config.toml
n_head = 7
d_mlp = 320
vocab_size = 8192
norm = "rmsnorm"
attn_scale = 0.177
init_std_qkv = 0.0369
lr_mult_o = 4.0
lr_head = 0.00455
warmup_steps = 200
steps = 7447
MLP neurons of a small language model. Each row is named by its layer, matrix (gate and up: input weights; down: output weights) and neuron, and shows model dimensions 32-223. Each number is 128 + 32 x the weight over its row's rms, rounded and kept within 0 to 255. Numbers have three digits each. A neuron's up and down rows have the sign that makes its largest values positive.
After each neuron's rows, "fires on" lists the tokens most often at its 100 highest values on Wikipedia text that the model never trained on. A number after a token or word is its count.

L4.gate38:136136124124119138146152171161115129102139070140101123068109102110103148157110088169108125128156174116127163143163175133158075141171114109149117079122138115140092124087149165083056105074125127156151126178173077121172044149115137145102128128067116143132103095138118107131151112080126122130152114146197140151140120114154122153111119119123125091165127124067153121204118137132119160141075171092135089158199155095151138059118126145154150161131120125177100111136125117114191115085222077163216148126122146123138117091118122054123094102149104201123178138059079111043096140193158054131
L4.up38:137052081182156078121116080161190132145107074162221086116117119115150081104124090167144131174169159084166098161122124100156085177104124099103138111133138081071063099149158141086109140131156143097134137180180121109110128148178135165129102103116074142210174147149197159188145132127152085111117175086119183129099115141097146117133165140141108108169137113180130140137123139219089132128149126110102126119177118084147096163120063172121129147154146125195146129132169114116123117100155136095147125143129144133186150128098146112125167133051136151059113122140123129169079168113172125108
L4.down38:089171115109099106109097140104098151119184183144090154117118154085099158075122116125077118104126095111094105162146161142119145150107151080221134099131149140153144078131186123131163157129084146107133103194176097149145147079075092167096121132136158136047155092139126150110123095128094151143152179123150096179116057155163108106140155100078105106174057109153171099206141180134149144109174125125076137205141122124098159113157194156159101223089128132155157130190105179122149137104097113171071103123149145116097112121104089163111137127158124087136113145053187121076127166129149075148
fires on: "," 43, " to" 19, " and" 7, " of" 7, " –" 6, " or" 6

L4.gate202:093139126117094138159114096145115159091082149171158153148168092170101069117112059085068138128104097118173149191103140124093098136103141147113210154081027143120157112133113059146147163127088151106132148138100143104177133083117120053114112204098139112103135133184137117145113199095156104114165118170180175128137174111093096188085141102147160112158079116161119132138170144133160154102085112172130130128133102108147076106141140103113099110113119076151164137111175144125171126166155143132181153117116143089148134095085145114000112108113079166096133137147076085092093106131189095150
L4.up202:146144116126132137122175118100159076090148134176108164126163087152198111131112138139100132142161096132078143103147125136089074115106122134140138127159114148151102138127159111112092121122109152159174148175088127151159113130160167133168156140140086198057159158173115099148140147110130079131140113100108150134118135133093146140162158165173141105189147132111104142120255104143140136123114111116113072121138180125155082147168146139139099128142130095170135164090175113119163150169106126137146137139124086057143110153092114117074137131143138126107125116101080103105107110129128106197
L4.down202:088088092140099137113130096131138081167135131097146154115129101155154108124152167129134127078079140081117123151127132174110136106112062155135136125131143112099141135067218077147148125164084138129102069152132096122153111123110112104147170156077086152118116126187070145070133174185094112111110168173156160122097122182070197095139147117111123091082137140208140069151198157103125092149140099113072129133098125098167150141139153111126081150168154151145118093085115132125130130159063160128139149123078157156167177159096119095082188116072092130134126141088079097086189181101123180163
fires on: " an" 100

L4.gate203:165150138124050124156133154120112139125112124098102136134146142090092175097154116090112114153144132176170092122187125127085120105089094095137176155122150082104164118161137163104143081170154108115039161193134139069024134157089149151119136172114124155093165152094099128115151139108127152107098120095118085102149246102165093140109153144171151177146140086161102145180133125124214070150106135176092109154135175107083185145120074140113148114148113145115110141078200062130128171152111145108113098088173110102120162123126118129083134174103102137185052164110082080176123117159063098132
L4.up203:152117101132090120179122175127167104097146173157098162097171176100125110146165119131107128093130136068158087121068102192155103071151131128064118111167093165164184119190136160116125097211129209112137158122186141131136132062082115076138138090101140145080136033136126129129176091100103098095073134126166149073118173135137126190157148135164105166133134102083152119122141064160131092099080108122076130158125124073156090110103094156136097130115139085107155106096207094142160165076097148093138133081052142114135124124190140177153152150145171137085144158126195120137132160132093141110
L4.down203:156100121161155135135112130182074177054168191086161111122141157126087170078102113111127177127130103085111100127189215123139110082139101120114107142095101141112176097100153138125091118168137112110077091177101131076110139097089142155082152113094104112122120110131187070144149137093097134105113141152127151100118133113127101103145110138109145201127136064152141103110154089055106062149207159157119128113044150112155089124110178093094077167128147075175137146132167121172169178173146136146152121084145094118119102143139123144120119100153073076134158147133092121144121104152058078217
fires on: ":" 32, " was" 19, "o" 18, " |" 14, "em" 7

L5.gate35:105144130144171115114123165148120112129110154100120202139133141128099140178221100110135147109162084187156102144104129095098152112160111122093192112137124151098144091153098116135137165119144103161143129107106117129132084133062112074147195074040108116119162146095058161140188119087117124112151131158148074138141030120121136144128139132175124108137143094158100118121153093178158070189130088078138093112133087148073142089129112119156173162100123121147107132142104123092076144056107132147114140171110172118124091148177145145169139088131082161174157111153194153052073119125131131091
L5.up35:113124114161142125134111144098138137115180129097119138084187183132173149196132163100142113166089111195094144185110114134136089125145161161160127106108121121135085143085180141112077125107129139162190110145108154135130169160161137090145062128076144097153078168102061115078114162138116186114171144165172092112137152156093092143097102129131181114137143165075192163137143106121099129145098145123157120117114108106139168134206180116099173119134148136196094168168099149123166085186099114151160118123133189197120128186167096181146163183140085136110134100056072135150106079081140124089
L5.down35:126122104146106108133182126158112204087113097107158084099127127124103135105134143179111106097167141108119094112174162127108133116163158169151141178154090100146136129133103098182110126201168120185105068094139139178106077148096167129166144108151099122150145144135196142121132181098184127100125132128104132210142129124164155114122166104077158138141130152185122114170145137184141098071085156113084159111180132099101165090129135195129107105126122132132107137138114171122129109115157140180060138102231123139092150127075132161111140110100080180104187058127071121110097151084054151132
fires on: " had" 22, " never" 7, " who" 7, " Vol" 7, " what" 6, " come" 5

L6.gate263:107144061114128109156174126145160160125189123155167146137134143111147068147139146169074102102097188107082143211091121118148087114063131082095143089102138097131116135135124199100120145103115087125097183147198105114117102128132104168081151137141186121166100078055163136189163169150088087100112171137133140103103169128181183141097139097178135152075128103160160135157171093113155128115150126086139090138122167088078110177197156143066104120078146135104184094104162119100148152185106161159103194164114167161111136128172127117149090136085149137101152160127097100123100108073128148159
L6.up263:183045105063155125128156148146152120156131127144147143120137153131156144190111099137139087112158124130113164159109117171132085137101121101077212158121149100112083124136124181132096149100129149121180118063113157129120087138106160156047182102143125069134160141120053127158098085169116064113031155135151113120113154100145153145152149147179070103171123112127182119107140116068186128144128158171132073123149121090140120167112121148105140118100140090168146104109110142177139131210148107080164149156086129070094109085128115130157163119134116123030117167114164156101137153129081137109
L6.down263:108139081157185121172139115125129137169150153133160119102138150211085129148115168118111168094096062108116116121097123148172089064123167123107151127109139166149103068074042077083123159133119141099127158095126124137115129097063105073116067155149135123036115104135149123133099230138147124127103192149139165108117103185150101081144128094112109169163093060111111105109147124115134111167167138176102167125083176128033101113150162101169108166100110126183130097060139199099112122148169137160099168111144090129123136144138098134120087143114122137124128090136158079134101180157159109152
fires on: "′" 22, ":" 21, " $" 13, " of" 7, "-" 6, " |" 5

L4.gate21:153126106173146109166108105148126176154158155119103137089180171129147161100095133193105109168134113152146142111136114109155095131102197134135159144119109119086167159140050158175181078155097114137135113120091101087065109152123095095143134134121181136113116162092089121072127191143157196147151142161206060086074147114166129122097121207156144116099219164156115153155135101080127105142141150125180117137178130138165120142142062124116068079158110182107174133065121139112157185149156123137084175107117140148117126127108140136134123145106150110110142108094137063110122186134138095108
L4.up21:149117140129125105144146162118162126133112186136095139088045126127200114136111163142130109109121138118149113121155175128161104099136097142093162133155161092137153113097098103095153107057123087097143145140124140157148133137139124144100199107105102084121090117151143114133152118146142090122113083133119187155103065127077146169133094106101133105168081115131126143139075148121120171123107141132073066090107155103107084167078168155149107093116102132094116168083082097138232074108055060169165114098211173166152153149132093176153117124210123165193131086203084123126177129144158103117
L4.down21:117133172140171111119098036120161118104076104151129102163155125121133132104153128098109103103134117149074105145139139120033133102094105103161136151131108157141117068033158112151126115120155114116139110124121132184108142144121108145147123085134046110122189165121140107107053124068084121124144139095067142135150162178137139092089142148144135112154142124105154192136189145176138099115103069146151124126138095138122154089094103139100099175072174070114167144202113153086079168162126177191140151133154105116091150052090161122176096133083089137151146107113137167145146147158122166083
fires on: "h" 29, "ion" 14, "i" 10, "%" 8, "m" 4

L5.gate79:111108092164107141117128091055130155157166118136137146073155115111117104201176119145117153182166041182126132129144141081120190170099078146151162185150093127140156158124079107120109142085148159144175081159159140157153131099134094111114097104097126117109129158183147059127116153113090091133062066130143159153054091107083175138121104111119170109156113170068083134103134139144133095110115154113148204110105142070094156109096131107087123116133165133078156091142140102121153175110141072160149106156074133085180116192211146140111147130142160134135128172133103158093142144164069128120
L5.up79:133192152143085044028185151069173161083147169122092151095148092172122071155097137109109126115155144187120171102149191141127147077105069139138117135089114145122099109132093107093123088156115093131140109140106098154127105104132115165190094084118131165111122101169106181130130111103063087104082108139119130188115109133091130087158092090134138101123097203132083123206126157085095144063110126169087063135118079090118152152114104182115134160119171145144132147162138142174161147070178188106094095133101128064165131161162091123111108086089184128132131158122118146115106158134135122078
L5.down79:178106076156169169117128148178056093067134136167119150142141160211135187090131112185154151155137187089122138146153151141109162161159152122181132089126194131175102141121166173150122117147131131175104071117124060145121110131102113184147084177128110123090104153155184109082133138155138118183074134136151207118117141078145176151129097146206125171106120059153133131115136128096165135118139087146124116114148091143092151081153088142138090117159092103107147077124088105109110218130147141144106119096114188079115111180131085130054124145144195091154113092108091128136139126148102137083
fires on: " Mar" 28, " X" 8, "Mar" 7, " May" 7, "D" 6, "\\" 6

L6.gate172:123069100146150128120071155127167145138127144143158170142115143172151096143082128113091124175114092139190234161111158119150175109154108147124164144128112120163135160178137102099121164171103180124124107114115119093065104138145170163120166110146173149155159133132140122119109187179106070119115190129119183077118125141105180147123194124083149120121098102186159116168115090092118097092151061143165090179207138129090134162139081131141151142168177206152127146168102182047136180105120131098141105094123133189059101126165141087118101048167107162118148139146130132117157135145075147115
L6.up172:127169136157133177142128105151097160127122153123130114127115119134105116156167088176122095118152117210193142093161161063148116078161163162163109139116162149138123081148107129100108072111095085101091185077141067104106089182148105138113160135197155204085149154137147089100174129132141118126121110127186192188110113149110181033144156166102131140161179146127151106155106117083133088085072154205113130083136154095146127147119123102109160086138162166157190127133171099069183145121126127119142142131099175122110154098056102144146100176168088128141119144152178114138111147161117155167
L6.down172:100131161142175147107097153068090080122163187145111148184132120112138111169106085166114150155157159115187151142158091073164153112080157141118133127134140186152120166145150152103118116081067127070104136077087176149097123127142175131136049139141153117157109172191086148125079126139110084178140168194153136141112135084160132146124155125105144123159098144130112161115169140079106188131127107093158161128214185151146167152196085113093122103180082108106139100112111082100100087160147116099150136055097100094111103120103065142146135095131162120092154155147091101146129104149100084171
fires on: " as" 27, " part" 9, "ed" 8, " member" 7, " one" 7

L5.gate166:133160092138151160169099132178139112103186135157090100071125108107149072121104129041087109130141137096041056166182112136178098169120146142189083130155145126143136174113139179108092088096127109130142179162128079161142113073124145134092112146119162125180118058086123124107149142089066069145121119155073076178150120140149124070094155133135174169135151144169124115171127112141112078160133137098195137158168135104063103095100114209104132085151144091119124145097067149121151137148143130096152146077132126123142107161146118093142109126151112219105143134138121109134180149090112133074
L5.up166:155132110091150124107127153114096149081046148137050126102198040158199104137148054081058146173139211116114108172131117076159102141168156140117145132120119119139150126151115178136136112090071145163148118129117144163155162070144169105157119177132072092146154118154113208131116118142109040187137130155156134168186121141091132083111110122108149132169180136162163137153164094187143155158155072101105104175133114155140140134147065127070088124122107149110107135101075126122111167118118193099134173063126123171153086131124130113143116172104136103111167122147088146090096148105129156090
L5.down166:140113143174166115098103150196130110130083158057175091198121110191149172105082098143167099154126132142069099132144174106126113090117136095122093120137135113150155177111122166116161112154182212092118115119181091173080136129138118166132032153077183191116142127097131149112094153142172072124125136165098128157120140081143142155154131142075155199051207164170169126137130160171151136149097112160191077097159172119136122080100103115150118160107087137092129101123088118091151151113147107132119092159076108131213115102168161119113120165157138093056131132113131172143096162163160115122
fires on: "0" 25, "e" 20, " and" 19, " of" 11, " " 6

L5.gate43:160152111123099171154134169188153174124103123145184106174175111114192150113130134186192094138123133157143114178098156108133141158119102164127117164073082125110161091131065088111096158146190171111107089168112163098093135104139147125143185051123151130065110159134133154107179186139074151140150175166181125120183159118109168154107120100132141155123119086116104106145124122123210115115173162166138135099102183113177161122120095118152100119192119084118130137084195084119071128127144137149109136149146146094138110171080103191142139105115126140150174131171091119168115125153047095161
L5.up43:175113164113127083162118101168100164112141148125102121107160151094146106083185159109140086127045171066145166099078160103177094120150162085107142153107130141157134169156152178169116138132099129152160161138186149070146093153147173118146131178128214134102178168146092112160148124166184107130122163105176096097139159133170126176111174036120134120169140110129152153114114165110180107116161109135071096105164122095096176147120071221159097116081136127090144135100147143100110147135134176108128157197118122117091130121148069156104115178102141102148125168138098126117170159159097151128
L5.down43:185115145162128148148087107148170178112115155140167170163164091150153060153101123204118139097181108142107074153126131112119087123120143125077085124100114111178120130076106123085096175153088156155087152105123112104117134148146171151120158127170067121073127118154144138126154162153121149180132076145180173146125150086125134165152094104139101146140146056127110118152162172199129179129162180132100095158105126111134142186145177170141066075117105065117176138147125152117123140143167167211122111079195150057109089075098145125171103140141137069113151138176120081139081164150119129138
fires on: "N" 27, ";" 16, " of" 11, ":" 9, " |" 8